{"d_mlp": 1536, "vocab_size": 1024, "norm": "layernorm", "parallel_block": false, "init_std_down": 0.00637, "optimizer": "cautious_adamw", "grad_clip": 1.0, "schedule": "cos", "final_lr_fraction": 0.1, "train_tokens": 627900000}
MLP neurons of a small language model. Each row is named by its layer, matrix (up: input weights; down: output weights) and neuron, and shows model dimensions 0-191. Each number is 500 + 50 x the weight over its row's rms, rounded and kept within 0 to 999. Numbers have three digits each.
Before each neuron's rows, "fires before" lists the tokens most often just after its 100 highest values on Wikipedia text that the model never trained on.

fires before: "| ", ". ", "als ", "P"
L6.up814:523485473555550477494529384373528549462379552547528489537414573466533510488496552556514511480442434516499434580568467535455433491499491535520421442507429505384576565516466632509502609381502433614526475588533513500562501505510466455458483541471442511518496506426486567511489453528529515502410496434482572513525596460553532490478444366510499552501473445477570542522440539499533529512433537508444494478530507499489503461529506537501531509547571493474497532494573474507511457509532506484535506496438488492497555521504672463483459449422412546338412450527494430452534471485514472477
L6.down814:481574510530431517522531477507519446447477521552470463501428418468539554573469478535500469447503516501543527474487463473483513461518509470557490475462577516550506496465449491483489525501627390449408491604570635541437438493565424397528463463516409553531600531519445529420440507505483533453423514487505584540456473519506509473481551487553537504518572457488451538501433486534458499521437513512445563459443517570548561514525400395485487549479490493453521541464490429445577431437452652495408560524535526616533559576487443486434556483513447467554388500556448555566582472444475553496

fires before: "\n\n", "\" ", "\n"
L6.up402:537512480450545489484534437454555475478578453422496472498433484524519437506502509381460534473478415549521562612554498500394507529499479522472488531570451473530504555527557445594462497520481474506577415517590508485517443499586584486381489555589543494508557504414496557515474519529579521455489524552440538504545507531573479462428466435534550455521468509468512491450520567541490516498516452566506489535535475413519664479468476535466464524536531501471440505448460497499520456462485658533519459453390531370343482559433488447504499595447462496564477468517514533513596597518533461495
L6.down402:484436524504568451580522549449470529532422520559550516467539525517467529482489547599567514566544582514470432369426484470565480476481509499514564426443536476458471524500413525418520576506505481492456620488444513434463562460391422466613522478420447485466458462539524468457494493468456491562543470464538501539475482427446526544606578556515490547422546478512508505514497404497487445505463519498521440505466586536455452507473449469537591548444532564573518518499489472551454520470520349498555568600622486592581538423481574518498498407533513518454557531487478485480380457522486507484

fires before: "| ", "|", ": "
L6.up462:505479481537512539479503491524500495509458556423455455481410561525461523432471536493535429524417584506510547505510522563497545494513541382507468434520542454507473510518439532469510532523446406506403559566569548448569589488504488376527459501509332503480537520423532565533523551483545542631513484551450535495596503464516458638477505443461458468560494529444512477505434520463539503501426523471428543461501554521518503482529426495513480447493454503488513578495559448475571449516471583356557470420503534556507533582482539537605455502491450476549465463490346478474505502623497543572
L6.down462:461496521423533570525545522457620529485469547487460548519464521490523497516465530493492524523522502486500568459541591512509496492475578460486579455393490529483517554469481504453481511440543455516375469352414584590502517503514574570488558475435490474483511569512544509558448541505439572517472451419557446461476521595399537443567497541514467586461532466624670495519580405481454515548563527496522510516434525542399483488437477534538570479515444487542435346480494525464459506549454491491491596482553435484479457455499443494532443479445436466468520466552455501584536496469531532426

fires before: "in ", "by ", "to ", "and ", "with ", "on "
L13.up721:468549551493494451423478493522478499449510538571539561478502463568540633518513589474461597471517559513453544459560521541467519517519538418498544476440558511502497505487530434490539451403519495556531452506491470623463528515350425438488643440515475474479461593541526632451436512555562451458486472421534473504582486462564449499463496524510475544534465504473485502542517510504535494428516443521581502480495539539483483564466484532495510487382496513495388521477506539540572494492478480528521377563377462521435474566311533540471552568436442538516473467491460453506491498462552576482
L13.down721:422487662427391531456538571611498525569470510531598492378433515535473536576458580543491521561479489480464539525472496452495532519506551584515511504476523452470495469508445543506483493470433519504534486513478566503492458565521419530518476394487483482526543519540574466414513527433473471483470559443499533498518474420450465435543456557541511431496503616505489582465483475468456424569518483627451527538451548435439411490594502559490434569532460489602504518495528542542511465525544406580462498506378494552535529495583493563547521441478415488446488459480428556456557426515436459564

fires before: "| ", "|", "en", "ic", "/ "
L13.up1033:461402487402522558434507530527449444469472439424464457485498451460478535505512524477575372445455543604488575507533475501462454519470483523489518462521573522549495601462518441458469613474639485541402525458563535430566511463515585500516540554528390559468511511412544479514503526509498502570405470529390472498505497481514585439504578566506505472471531455504480559531524501495513516518523449420389548405620517534505479481563479516596513501495579522414531508445510499490477521434565501418506510528419535559527503530530452566574499487564433472509484496519488562450435490591410422580
L13.down1033:458528530551544551469425583579551456506528506603570503588399520558569590449484489541468547499529497388469473538537498464528561488458505369543460544492430450548505454555453512599528513465413515406514450563452494494394516509446436436405481508563457460427439525446589454519395477453482520492539533513509561451535405521468569578472477511527521532427541563465422528536526462451458469507467493544523472555461491468399459541517532480373523523496548404482479486465458507557570496580460587534470449489449464490590584523500572499454525445559481512462538507503505544541598548488525511443

fires before: ", ", ". ", "p", ".", "\n", "cri"
L13.up812:491470442518548460496437495484468462439500525574503565450497547549574526532500507431418472519540490537473471450573421366514463497556566433428439492544494507450502594480492601536532444512480395581548451495482496523612510458517493394441524498517550482459549556460495476530531514488464526524498500572436303577434551482491432523574472516457477507507527480507467438491475550511502529453445501532517417564501628486438498539482491484525607560543435453486475454395497564574511517473428515549541385499489420547524501484495561476453489508539502531525507497485475435597608564401515506586
L13.down812:494541435509494454505476391481486480492544487472525429521622486467505456523620455446511492477439521528510455498595542411495454549551463493548431520449567502517482425476484505526507442483441588550479500445502582502520462538426515551597488491521437560478566489453495491461623434501551518559467453534464527443567398493507572480522601627477404458466513491477441587526586489462430530502540592499521456438442444580517424580524467437478447519467540608530582473534515492461558450488519449381537571496439622549511473560492423499496531437521483526531533484476479428434468496555479554478

fires before: ", ", "al ", "si", "in", "st", "ol"
L3.up347:437513509502440573517481445426531403502440510510446449463508523503436433451532506508566561538567431527541479592466462508449434421427426502530525516460565433565571513467539406544457472463575478588490489367578539532545434492525539481485500381487504467562491485430506495599532562522468555418454509495530507438544522463404407582527447541438497534477491490469448483497462511489559494542557556437471529493512450431489509542530508500541506578492493455493397502538535531522430406490531519454538485418438587456540462447535454495531513438468470523548673492531565475535541579478529576618
L3.down347:584543464472576442451507562549480569469534470481526524511511473489556530542509492495406436434438576449457521382547541443550514600559569492467476478524452534461414480530447596476547540560455507380533483631459472454433540544488459524516509592520511512455529513589479492399468401480531437577525506530500493567486493588547595437485533450557503508519508481545590488510533504499434489468427456545529456491500565555499502483471480494469516461514484576529575514445506464510549557504506485562488495606524398540475538553514532504467463557566530459463346513445413537482475405542465419372

fires before: "ased ", "ase ", "|", "as", "|---"
L3.up626:564484430543477473493486371510424487450495445437499474513572435461483491356481486561551560463503532486531564490496489504492434451518475452433420548553490507529489432554552490540550533477511517572641573507496432559474516504531504526531525511531510541535483450518484508507543476505457569522419374472377494503540465490457442523510443376483448536532465498513491502431478536528604411525563519454463414462493454576524485526544528396547505455534569559491548496536557429515495461669491577437524578512477553443520428595525455472561538446531495454467533467504489445433529429462411565458
L3.down626:430524563439515543505485659491563508539493527531504513447480579520499519610530545457457444552493447512458451539475519507534553575486516537527543448407476486469510572440436533458439484519487495441376475512515529448536497463458499463453504482467465439459532526504529485504448527498557453494550586552639476497447503506537558470475514602522543466474542524498483503542496476483385607479446482522542615543517558425456483489462457622447497525447416425523477505469458534431510513307528405568469413493549449536482567399472549527466472534486481536503472525523478548575473576518556445591

fires before: "gr", "per", "c", "j", "v", "p"
L10.up920:504442534406529460467528546443465503467557478499551513386518596475524467482489525485542473529581509497459632483459451455614559592503501612577451509550532463520433489461540477538485427517468534524475445367550519535517526418566462475560532479474484497470480563457512579471520541539417460501514452496441494467500479622464473492524482486396438512515492618495486464461495489470496464559501536535390600449638486478516614489497528430534481446431600434508499494455520539414488509528464573490396478432489423573541510434517503507520501459464509478524460467452476521453568496494467636543
L10.down920:565534518494474562502419398513379445519516499452487517527515487431510516475484578507456502537460437589556569497487557580434592475445490539471535459525470568533449475511479396473494495429461464531500427596568510464542534503423519565418505558531492590428535542483604432458543463502573527552471532496534471532545411406468382486455454593541550527500567485442469563515501449540516507462497500458505514518462539596479368530520519602539530480577457511442506503465439568460472533469485428567573542606596531464452521502564509498492452516512466503520565455552468514550541394493428418451

fires before: "s ", "- ", "(", "T", " "
L6.up151:539547479545461595504529483474489445538489534474507581536480491446509566499527541500520517421369432553520556449444515481471519620542490460528520510478470489456450501564589627490561492511460406549488526437481519522621568523528468490475532418420522516490470545461481514487498456505462531482531490632526491488406548475599544508525534553483467455527563622506516457494530570475529515464460461525470425431509482455553494508459513438524450537508502439515545576476457511499594513483475441406636470482442392572469548503358443525447437448597537596522536519542554506508549418423480526543
L6.down151:429521424563414467467496469515519485363406492505527424523503541448481526578492472465491505536483523576551402523509488483597590349460560489501507547467524519535416543535416537492540510424510439471468592503540503535485483495602562493560396559487495507528469544464538481556518516487494416551519540546439564494445383600457386518512473434534558526455496531519427542478476471520515568446545558421532551499452509546552473510553514567534466510546477576440490469507545507420474468529483519552520573426533554497509452539670517518507484504389509485477569417514408454523490546461544520519

fires before: "ond ", "ic ", "|", "ic", "|---", "am"
L3.up62:501504583526523507431504492445424489531552558480478536490456583397652449540521512407440508513460522523544405508494450479457612528567486469551495431441450489625502596431556436489462473485439477452535498491484543453527506564440538508491551425605421465584488541454458533473545576494394528510556402462498398436485616458443413494562497494522584548410486466455544505528585471509525532452504476628492523424529541553532491514606505477567486566451552491509435498484512446504441473488440523454492513540540476546452441532466493497569502453515526526443466461410499464444498502508541438494
L3.down62:511511429467493510557530545576569506477458436516509454552504440580379510458462542575588498484527481506461599470502519515558437467432514531471492589546553515391506408598438553491517551485579515555500478510511468543456477442577478482522424583389607541421548454492576488540435404497612437506441591556481597588497381537547606492420513516464444437580509527537460494485421504487477472533478541410496425585479475447478494456423486498437558426560470495491553513506501572493542506501536482505504505473432502503532564472494481499445501598466466466558494515548521539572487517454464540529

fires before: "ed ", "s ", "tion ", "n", "s", "tion"
L3.up139:534474569392528507459533454493454575544481526584448455507470483517563502442514443561544513505520484493498432581508449521508586557577478473470539503516463492505470444526450503472602546512368437516461496458621526482490435463583646485585465455465548514552532517543560400504546531471503436535454387497450550559483479420476621542505588521470489501471454541417577603535446490508480516513519559545465421497484537515554567451497483483496528446488478535474431472466524501528527508471349556469473568534510510561530472458480585502536529581438562484475372452389446515460459456538521508464
L3.down139:490487472627476480539516561513536430452508467431560540488516541481452474592479608423476507496469502518513596353500572489512467449420499531518473533487527540503544570462535505504377478480640548489514517580402484496514578542391380500425527545536435498434489487452458600515462479532452576468531564539528464467518563557520350449498439463544509467527552446530409427471549449494532491509456435466513547515519477511452457509541510530495470548499554433512531560508439507461503495519631458506536459435483497480504532535510401495496465423544427509530605496590518502521545569456481470566

fires before: "{", "um", "o ", "a ", "er", "tion"
L3.up985:470512388461523421491510478535494451538480524477495455528517363486501505419588487496439470483633520503516552616518483471574468481472522522533527508523566547533556498473450526540542479529527500485553480480472541581484588591525529376490477467418505476494528469527520430509486515518445519523499527445447397528466553521557460444598478419491569592431514543413563462545586511498654535464487514489492491529558507494539484456453511458535492451409514551539527433514597515555420493623400609519530471420502543470448440529437495520577489541457451368458556504490458539444553490539509493504
L3.down985:520475614516536537522483509469535524430559470518525600447470645533505517543429560481568562552366476488503500357467522511400536531546453482497472501491401468462480519522541468498460515470485545506481500454525450451516438402445486583486549551587497534516487527441498580490500453495529511511510519516560591512546469497470546546395480545517450446564493503580444533488434500525340460531524484527494554479440484491462513521534487577492526554633512466476481556513438446431581498372610371485452545578495458512544545446535481470476534464499536608502420512512517451534463461458487511532

fires before: "h", "ent ", "e ", "ered ", "u", "er"
L3.up1115:487443593538554601516466485494398566531473514498461412531520500516520532377441529566496471577539555535515465473519544495423532505435403487507483529469447494444445444544534435562475447557455506439423510522523455422437575478536569527473581434466448515519550531503552302501509486447580513562572434529566440523491417403573563565538555551543612535500484548488531565410434454526440499483520509425473481421481513562505464505477555444524482416513494459590471530496485477496431469435518483481526551472512418559523438534530584465565462453487449538557466516473452544544465473495450537451
L3.down1115:520554447443439412496539534501575452486534504490530587469517481495482438558547475450509514418462450477470545513481469480581508474558578531487502483488577494532554554458472564396559572442545514554531477496472501542571434478440433467539441549521545478482442487485437695524497499529383521420424539461397546475490552610419413450462455434455388454506562439489484454572563508475559479535461512548550508596519473421487529463527450546474531579475518533400510454499515497493593513610478536508487475509471560458505570438464421513443547556498552459454509465504545435436546496527554474567

fires before: "h ", "ic ", "on", " ", "a ", "on "
L3.up743:508481482574522475421438474487466584497554462419472417494451482416519490437477501549464476564420455480616526477469577507428576455529390512442488476544512475476540478549488437505505519458465546491509520534508529463517556538606536461561513372441525540454506460626485352556388492502572430532504469546524527572599486506509600573546454580588537501524464600525565464443446448484523520508501508455475491456611479561523489500512507558521486439456521491580510445551541529579489508549478575443487505449435520542420524440561551453566531440564445505561450514439479521505498442497500460587
L3.down743:533498535454484537600527524529548437489447551578476576491544511556481475520565485449556547405602549491415477529510423500574421549471558488522486530440479507536429531432520555469508487550565436498479499491516481528471476462408520527436492614562480447569517553384511610453599515501432603461512505427487475412412504522487427429458563416406477491478529392503460531547546574517464516506510507558521515526423516449463502494513506441484527541541494508434519534437494489412496491453546410552515497598560510446584493566443483524433461533414549527414571449579499466483499539499486553381

fires before: "si", "st", "in", "ol", "int"
L3.up844:493601518513515502574489465422605577505528510506515506470506439472422396437467495518503480464480530466506604511449638534534473495439417562503524547413505534462518481518527483469435481499496464583474598538471427451508462464432431489409565454515528502548471438443498530483495511497486514450461676520526469481502437528426490496569491425425498419561540552470464449431568623455483505460567572511503538393544454385519450545541503508547528510545492537489430481462541412468517578540579494569531466539445473458476476542408561452489533517543418516519556494420541491507440530533602510519
L3.down844:523400467513470501434486552552390424493466483496476507547516535534567618553566513449497503552482463526495407493544381475465486531540550425491472435577494467526460519452477525540584494531512536384512429480514564556482548506581540532580449546470454482451529549539485445545500461481540514540544365478487494514495567460565546503407496570564503566468430445543539531559446417513502496512410431490499487616462574565451507490472546450480487507429493491483583515533494584541478390427427511420470492419563537538517522460571440534476425459483568472486451526590470502491600475471373513473

fires before: "| ", "(", "– ", "F "
L10.up1421:537521485549478532405514434500625401495506540552493482492506513484495441437491505358530476450519554510501543497554568524496537565436461457460464571487561527597501440509551570537516478502484523503529502510458507559555498477538523495402626407485457456576460572476464510517471554491526544442500528609559502528482519540516555446499474357451517450614501515479539458518546537373550504527443520639476502484460503416467498559444503443538471549533473570443485521548499467430487477538529542456526403503461499514489587525521534430517447568451396458479546507506499352465627490514466497551
L10.down1421:479526534495544596559527547520494572538444396488445465491469494486535504451502525529414505595508443458495468530398527461469418460450417482498545515482529521426504564502515393474482587562532475572570497489487499465528587520440491557514475521499525594540496490557587384525544563391527493488491412506453526572572430522488488533528476576479413424475581532548549513573482473479514477490489569443489482570528474529627494529566504591521507446619543467572511486529455524514460519455476467408555557518434548436410446489478421508475501536530487494536500527346449528506409464445499574582

fires before: "of ", "in ", "for ", "and ", "oci", "at "
L13.up838:466490529527515556431496411461475540504565509495574465460518558478530495432598539508445479536446522460495519436536528458485450471484575426484455458580578536556475491464505580603501569420417403496489469445474485599492509489484571429502529539489479553621501535438481476445479559487606574437510551593480454597503454496521438537445530513528422446595550484553498446547427500438533422483589414470533453377549480472425544536462446565466538506531489546411499465446457403446568557551571541568522496525479533487419503550437567528470480507416486497445475477501463531473552574481561453465
L13.down838:484465593417526430462467416537477415579507525432456550532463468514503466544475405575420542524494502451484461553575540532428548503405485480567576381477500441503528466511465449557499576475556534509578533458490556473555461553453491476482497472546452548573436488404514439511548467545552514501566548555547554554398458530536500523445501468554457636426561544444501531549543525507486532450504436481544507456509505560408449461554495524509395513568555532500460454449524511451449576436423470490505472452505467497404398457533500507537417441454553593577548538529470617520520472559574517514

fires before: "\n", "y", "y ", "u", "\n\n", "e "
L13.up1166:399517552490552489440493519446457447492491524494549535535538470484551543551495507504421475477504490504413505466560552485524545619507451413513385451555512413449546460489507566434559553507533477447464456426434546491432524554520545491503541488506501513438539474455449424500536521501467473441556409530457530501539475496566543518548473540413499652524554538454496476497434522533565439624486545589558502476446573554499559421465443427487504432495563566521455521459542535530469371488520550489556540487369465474475524516477531620533516469588438593532554425407482515531536453492454555590
L13.down1166:565550480499561571503519531489483540623543566515545505454614498489552469441557500512456451494590525416486488528518482445482479592573539497523469417423555461530593561478572505472478496465487484394548561434516546474469405515453501509415499428460565390533474570644517509486469485449599462534483472505482490492502527455549471477474524503593403470419537504483493432502457465557497441481540472487569504534411506386456480548535522547448433466492548573519541571478497560475482551473507501444501488507532523538412414484588517476502517544555485610477551431480521470597489403501512465361

fires before: "s ", "Re"
L13.up1296:503485578485596537378529438520539496419468512479482415590510486469534464591462504486473440492510495554520399581532482432481428531477449519544501539487436529589444435432451502454572428493486447546442511544644484451541461530452534442436488500518435496558572465414454485563561412526545526482498451485524424483533509540523448513500491560484498574573548455423461436512508534467532528474432529626461464513641506537580538455507549497551543544604514448450516537452398529499453544552537470464502470535504489451422555500496546607520501455537467459476492512474581534399526527388475473460
L13.down1296:436524356501474497562562543501466517471516533496551446438521469485410512528440551491529459502541451501513501471494516549578531599499511507457600399417488552476597566526528518560494495530521486458564507459495546515549538498582577520510480580448493445481396500480459531508476478534544441557494500447553473533471528423570505485526474480489547558385406521447463419485520505483565459543579494368460466412521477408555468463508475502428516452557486532399520587501503513382537573483510511498620516492512473580548433469444516511472430433440490512495596524537439567626451505472513513609

fires before: "c", "on ", "on", "b", "v", "par"
L3.up838:485516523515507578467555584472562465494483472548550584500453545588509587505367550533537424448546461549463482486506462450523477433505456519502557519352519506355446529526464451510588560571517506423367572440466575566532552450488581440577502464534513523531538518446477511418541465493427467479523526542455486495493507401480434525589554533409594517491547487406563542514497446549487503497594485570484532477646450492530469490466442485512495501514568503486393527415498445461545475470471515479482556538517460475479445479543460469511462521503514522441437527518596526549498457407441534472
L3.down838:507465496510545474526461401538412529528509550451493459501536506432493402471632466468499545575459554472519532477473525551485562535473530500524432553624473464640563481466525546532393424439473519551588426564542442454413439527501489515414435552435483495451469473529573497548470557525553556554490467438515540518475503593494566446383497502605416469506443512579420460525482501456483476521407496441531458535350624528435534493576532520483543535466454501531578475536521539503479501539531511520515448409491551525513509490465573526507530506504458489545540463460428478436490545597529461532

fires before: "al ", "ally ", "al", "er", "u"
L3.up1004:486489476548483472507612546476430518592510440472563517570457513452507464350567469412499555476573580567597489447467570553524462484487420499493510559542473510452473525589543354513455501465463499509526512450572425493473453350563484597424518453463427504460532453488529497568440502471464464484544476551587589444528489499475529426496492466522511556547474530478545444466491594502546530509473459463448545464527447421458490485448448520490466477514524491467523477483515477496529505619599515496468464476433412593446447524555546466472490497430494495579436465553488518574485366501465581563
L3.down1004:523486540482545510485391439501549472418476570528444467407560487541471528625430535565526435521392433455391507558512447450462514516510538489481467443470497480556505466407457633469521516548540488451471520538418569515504547602440462384558493556534591485535492554492443506451530491516522552500431510424444410547489508518535462544488497523472532452460532506524442539540495391494432441486557526541546484541521548576567501501540560501512541514493462499521482488551465507480454501349405460498554509519557562386567552463444445494512495505584515523434553542427503511422518623505529443430

fires before: "ical ", "y ", "y", "ation ", "tic", "ar "
L3.up769:514479538520482568449521448467412625443449520508483502477541508519534381544563514619524429489559584470600446424512452518480547514498404386514542503573520516510509580448429534452552516477504610414511396497547475509483522474527457527509498428502464497433485527477505537622509593477569447494539457461469548430520583551374515515551514534496346579444495419490500483536453511555589454551540503545549472477535508497494554561471503556501502514504440464436525527511532488516493454452505581536477461474517559508571462467478475414573510409506482508392529527460469505514532492447458594585
L3.down769:518521475449525422520485608497591425552560477497508487519474517479447614460471503401486544510439425506393558557508572475564478492522594616491458468443458497479469416551559457561437509520509357561494610488491509501512479547470566467502499546488520516566546461547510481372480393532446533499470539545542466570499437456593461485472501451493651445538535599502530515490571479464404543455443481467478526512473496491465459451472517452483517483506570544570482445498523535507497553582532435450525549571468443508453539529524514542435457588533516498576463456520527485513419507546557406399

fires before: "(", "ed ", "= ", "- ", "b"
L3.up194:538454476501503572535581487556517425502530517449465414414453542432428446525539531607548501506461585466479489537519568543494533624514510416515566424450519487552525514484473459583545550520503433539435480491540492588542506495463574568461491435511480462591557581523547444411556501460422556565520530481523529514458550555412481609485563577455593449496535450411436495560521493441483472520457520501566550482511526511402509480511393512518532448530422459477474527550534397531534485524542448457610450504505524520467485543543479541540460456420415478511522382456441489496527505601543592446
L3.down194:493450496495535542460471527529530433544476471517447523520481475460366393538536529537522472437367529470416514469428508498473512589534480382495514465483514519549599400541530391611489482554511426533465437568561475494543439456444516499522453480502478468535525507532550418480594542469433514512516567415527539447492486571449572555470530612406543460525553464512531475587585458465469515517540548501565574508512523538388526473493438443498590474489443490484476490537516437486472514548619477552582516460561542547504486496570576500550465516381437482544538445590507513472441501529553560489

fires before: "ac", "om", "of", "ol", "inc", "in"
L13.up824:467501452570557459476552538376400534427493599593490471386553454532540472489518535462498482543556543497462498570557523526503569592492508545535546438516467507503491498526606486451478353451440483496521518434568406447551533398452537454478543521461390608534495514469535423482408504471469526564489541496521539603426524591542451553491430434471480581489488513532452501476424621445521460592416413542469531505458504528486571515503483455494486417547546509530457479465586519508452462510524559553490503485448469530532467497405493591530535509474490435587533520534513461462485474558519539545
L13.down824:556464431537513522461440539502451507561485448488526490548532603509426479449560475503463446497393578538516530416567488560389462519546474512576458500561565515506449431533455548524487538530454510528463472529477532487416579486566598444473513457539615513517518473486587556450525488424531509525560500418387482411584516475491507405374571577491571450462551535519563556493473500475418475488469435521482438513502436605467544556448536514455439495463487486536549518488569479561488536479480380474513443554491515489462529546571514510522567533549484522358578402491393507508495495571523530507

fires before: ", ", "al ", "E", "ed "
L6.up665:489510469495522559412502494504427533411442515572614523379518528553653532491527566459514490531433492509447461460511558429555463585537626534547488515374565460471446499483492467575482420536573501542525444438570577479520516597411519465524464340415493508534532534502545547487533494507413510487520511493533504453484570521535523497567528460404350526493496496477517463475494487490469473503461523557494501498588527481500543500534527471499544537489498490543450539521410486507573511502410439549522408483515457509468389439538438477504462592445469498528542456421497480465501515517415597516
L6.down665:405466545572469486440505547479485515527502553472511488482580500525392508430492460586461509514561370447439542553507557544510502578493585528462542599434529551405466508494515439597528450506540484450497371489527599531544516453512352681487412432610484488438492450542511547514491501511494621452498530538579455542446486492452491445502531499433503518503488566488484548517530526515504487491493466539543465439413482456482416498492444478490485541503489488556445464422540471543478445465466523513503516464474485453569503538443467498502414578566480553416590520475546563556512487608516509434

fires before: "s "
L10.up1273:541439524455532549478481485453442560538554562516460478442496447489558457470479447537629600536523546507515483474448484473509497568545495464455519572599445552509477516456465486502510455512606408526416592486533540472449553589511422544457561497519486497602556600412496466507453459430491470406526471430541514558455548444456613520461568486505551540468581490421403424489629508428504500499505567584449499418569491515540505403535465533549485465536531406488464499469516483438428531498451507479578473484504531496448487556482470509534451575406463451448583413457449496557567497504477428499
L10.down1273:462538429505494483440494597451577436417436527504596541489548535471427479544434571515492440504456436460444472541555551518489453440479462568487528488551574455493559462474533543483525531533401541465554412481469456502502442490458577449455467489567538454403549391497486414498507493555539539496503531598479532451486432618533455493549482515454417492539455565586533564575416471542466480457479460487612504556468577524414525577500526517461460518478453545518523434537503580556542407540502531431491527486527499500588477585525490480467513432607506544492398536495585520409497557394523564485

fires before: "en", "pl", "fic", "ic", "p"
L13.up133:491519477480498503423514522477470527589465534528551452546563607432534493454540500474559457525445474555470496523409602502492479498530559438518589465425519509548488509526431460491560558528519532565469509492452510468460608413520438459538450464428402532427510495559546429393526538427565528594538519497506468535401417532472541546485540539591491546502552500532502557459522525461540489538494565462558549527527558439473459501553525540395514423483549491408603529524470387457551495452479532428520452466433525460520539521507577507482403564486413567457482459549397525464510486611402590466
L13.down133:363444514590623511545544470476506440424546469453467480542445391584533540471506505539493558494479502421490481529577527469464561464477508497458445601507427498485577514455465482523501401476495502617505519505487508523411444462486524416548564563571462560528445485425481565501433481522472551432557498580501517493482500485540479505481508533499556543496503535469457479551475452496486487492616512539511492431547423648482461453587545552563528582418469466471467384580484482449491503476466457500474595492523563482484460501486466473383507517537631518448467484517543555406471429519590495571

fires before: "ame ", ", ", "a", "ome ", "ed ", "k "
L3.up522:476578455496509511386534491390509491427455513484415479499452593546591507472553522611437485413415473547434490514459503573531511607536579537497485540496465566540398587569458471607482535493573545561385468530474623461499416526512521482484459535498535539526322483405426532506541578480560475489510447504595446506530562546433485497488447554538363577516530479494567465531488447490509524428463499525487511512440554464507583440515501520525494490540509479546507494544488455468495467471475468555526413433521522472529506461546539485448506421455524533520446498478494486473515594580525539499
L3.down522:537388582515497477600477518572528511545517503525585545511547388486449507521456509377578523600561526459585504472536466418469497382477407457509495466476516416455603425414531562411504481500446414449564520486538436569522575485506495493514488485494455454478652503596533515491460424530464533517507544528383571515474440446558508525517524423433651446481479501476409535496520550495518474554576472469521433509555465526498409537502522499467545529416488507457514523449487534547512522505509534428483578575475470539507500520483501506549469565555466514508555499496528548562501407430480460475

fires before: "e ", "ent ", "y", "y ", "ear", "ered "
L3.up933:524604453480475449534600508471620421561442471473476454451472522548487495459490582395435447432501575545528459467487497573540541607530639488488498361432555563535498573471471439355480422476561522442580496516601482546485509522532562485558442573549486548513513508458519527499405485483395524497430597422477494528457563519512371467610545464456507524514436459489578507481556477486578493481461456494535471475508498446422510468504450491487504540450516483474506525539512554494564473490501471509523490477481485471422549508462516543437508595420479441538497599570556541493524516461519494488
L3.down933:459368586511574548476406500525410567444546535523520570538534478472548514560492443583558516593490446471478573561516506439466442386494416538527513600615468447497501396529547563641495570558453467547473499445446523461510484494429419500413528448434522455440489493549450476493574513520602456540567439589525542468574436498480604510413446538578465472488515505501429486540465512507400524514530554484435536541486511556594496514476549509501524473533499487544478468449520435487422503490451535474479508473519522506556479471527463486572486427582529541480490415448411436507435498517518522516

fires before: "s ", "-", "ing ", ", ", "e"
L10.up593:509506437489519521459501370464543506427443494431473567423470548521621492518495484512524578495476536555377551453474460522569539487449503444448541407505423510515405560447480507486552464493527382582448487545597465487599458516497501469481507474522431512494465486559528577388377414528420505502539476510482479473596553508537409617416470551518575531591480529406487526508448425497482421576468528476480416460542564488566515503529520487573556533540532515548550513479460509566514546447454497522546427539509453546441490489536490543534458597546480476485367460505469520543511521528531470485
L10.down593:519480524470568478498633574538548473562459513498491454385524488555423475449438551553409504508548460508477458493592569459528464510570463589484480507514491470567607470553488498461457608470536605486536513503493464498432511491441399454527483510531549413434512472520510407502533555532538539528563491485460442464442575474568367445590518575545499448484526515480539451495590527490490553459484475443419582537460492370507445514476405576457477510455488547420507489559547527438489469533490603445542517483523439502585615431541508533487420432444556467484518552525557475489496441450520499524

fires before: "| ", "t", "{", "t ", "|"
L6.up771:638560449546548490508597483377496545464488488499500442449498497503459434512541491605531563501460547616512501456507530542503498545570424376471503458343493467403548530515490525428522551499513416534440528463508422488510474474536554568565467463468459428507455484503503564431508548467455521582436504579463517531483517474494452515482562444467518479553496412485566514544464487452556520472594483463520459413617515538475435515543399500519507447451505501484543577523551506555578470585533538512601483523457511543486516442466540466504432499553399492462513390489476520458490427479577547604
L6.down771:444520486480497407531483619572584374429466512452511593520550621493416441393437525490515455405508427475633572477461473543505482453479522546427511499492482454580529497535541434506456458494472518519555521420515530571514439473595495535431488495483497536444524440374441581548522530471475520513460490485491520490541550468497485388444457429595526549501564492538497512488395470494475508510571490598477465559535426529534523483466565479496534437507515517506492538545487506527479510424524504431457401459539500485585525542489475488512558569528552503631471554481564508582596494539420538471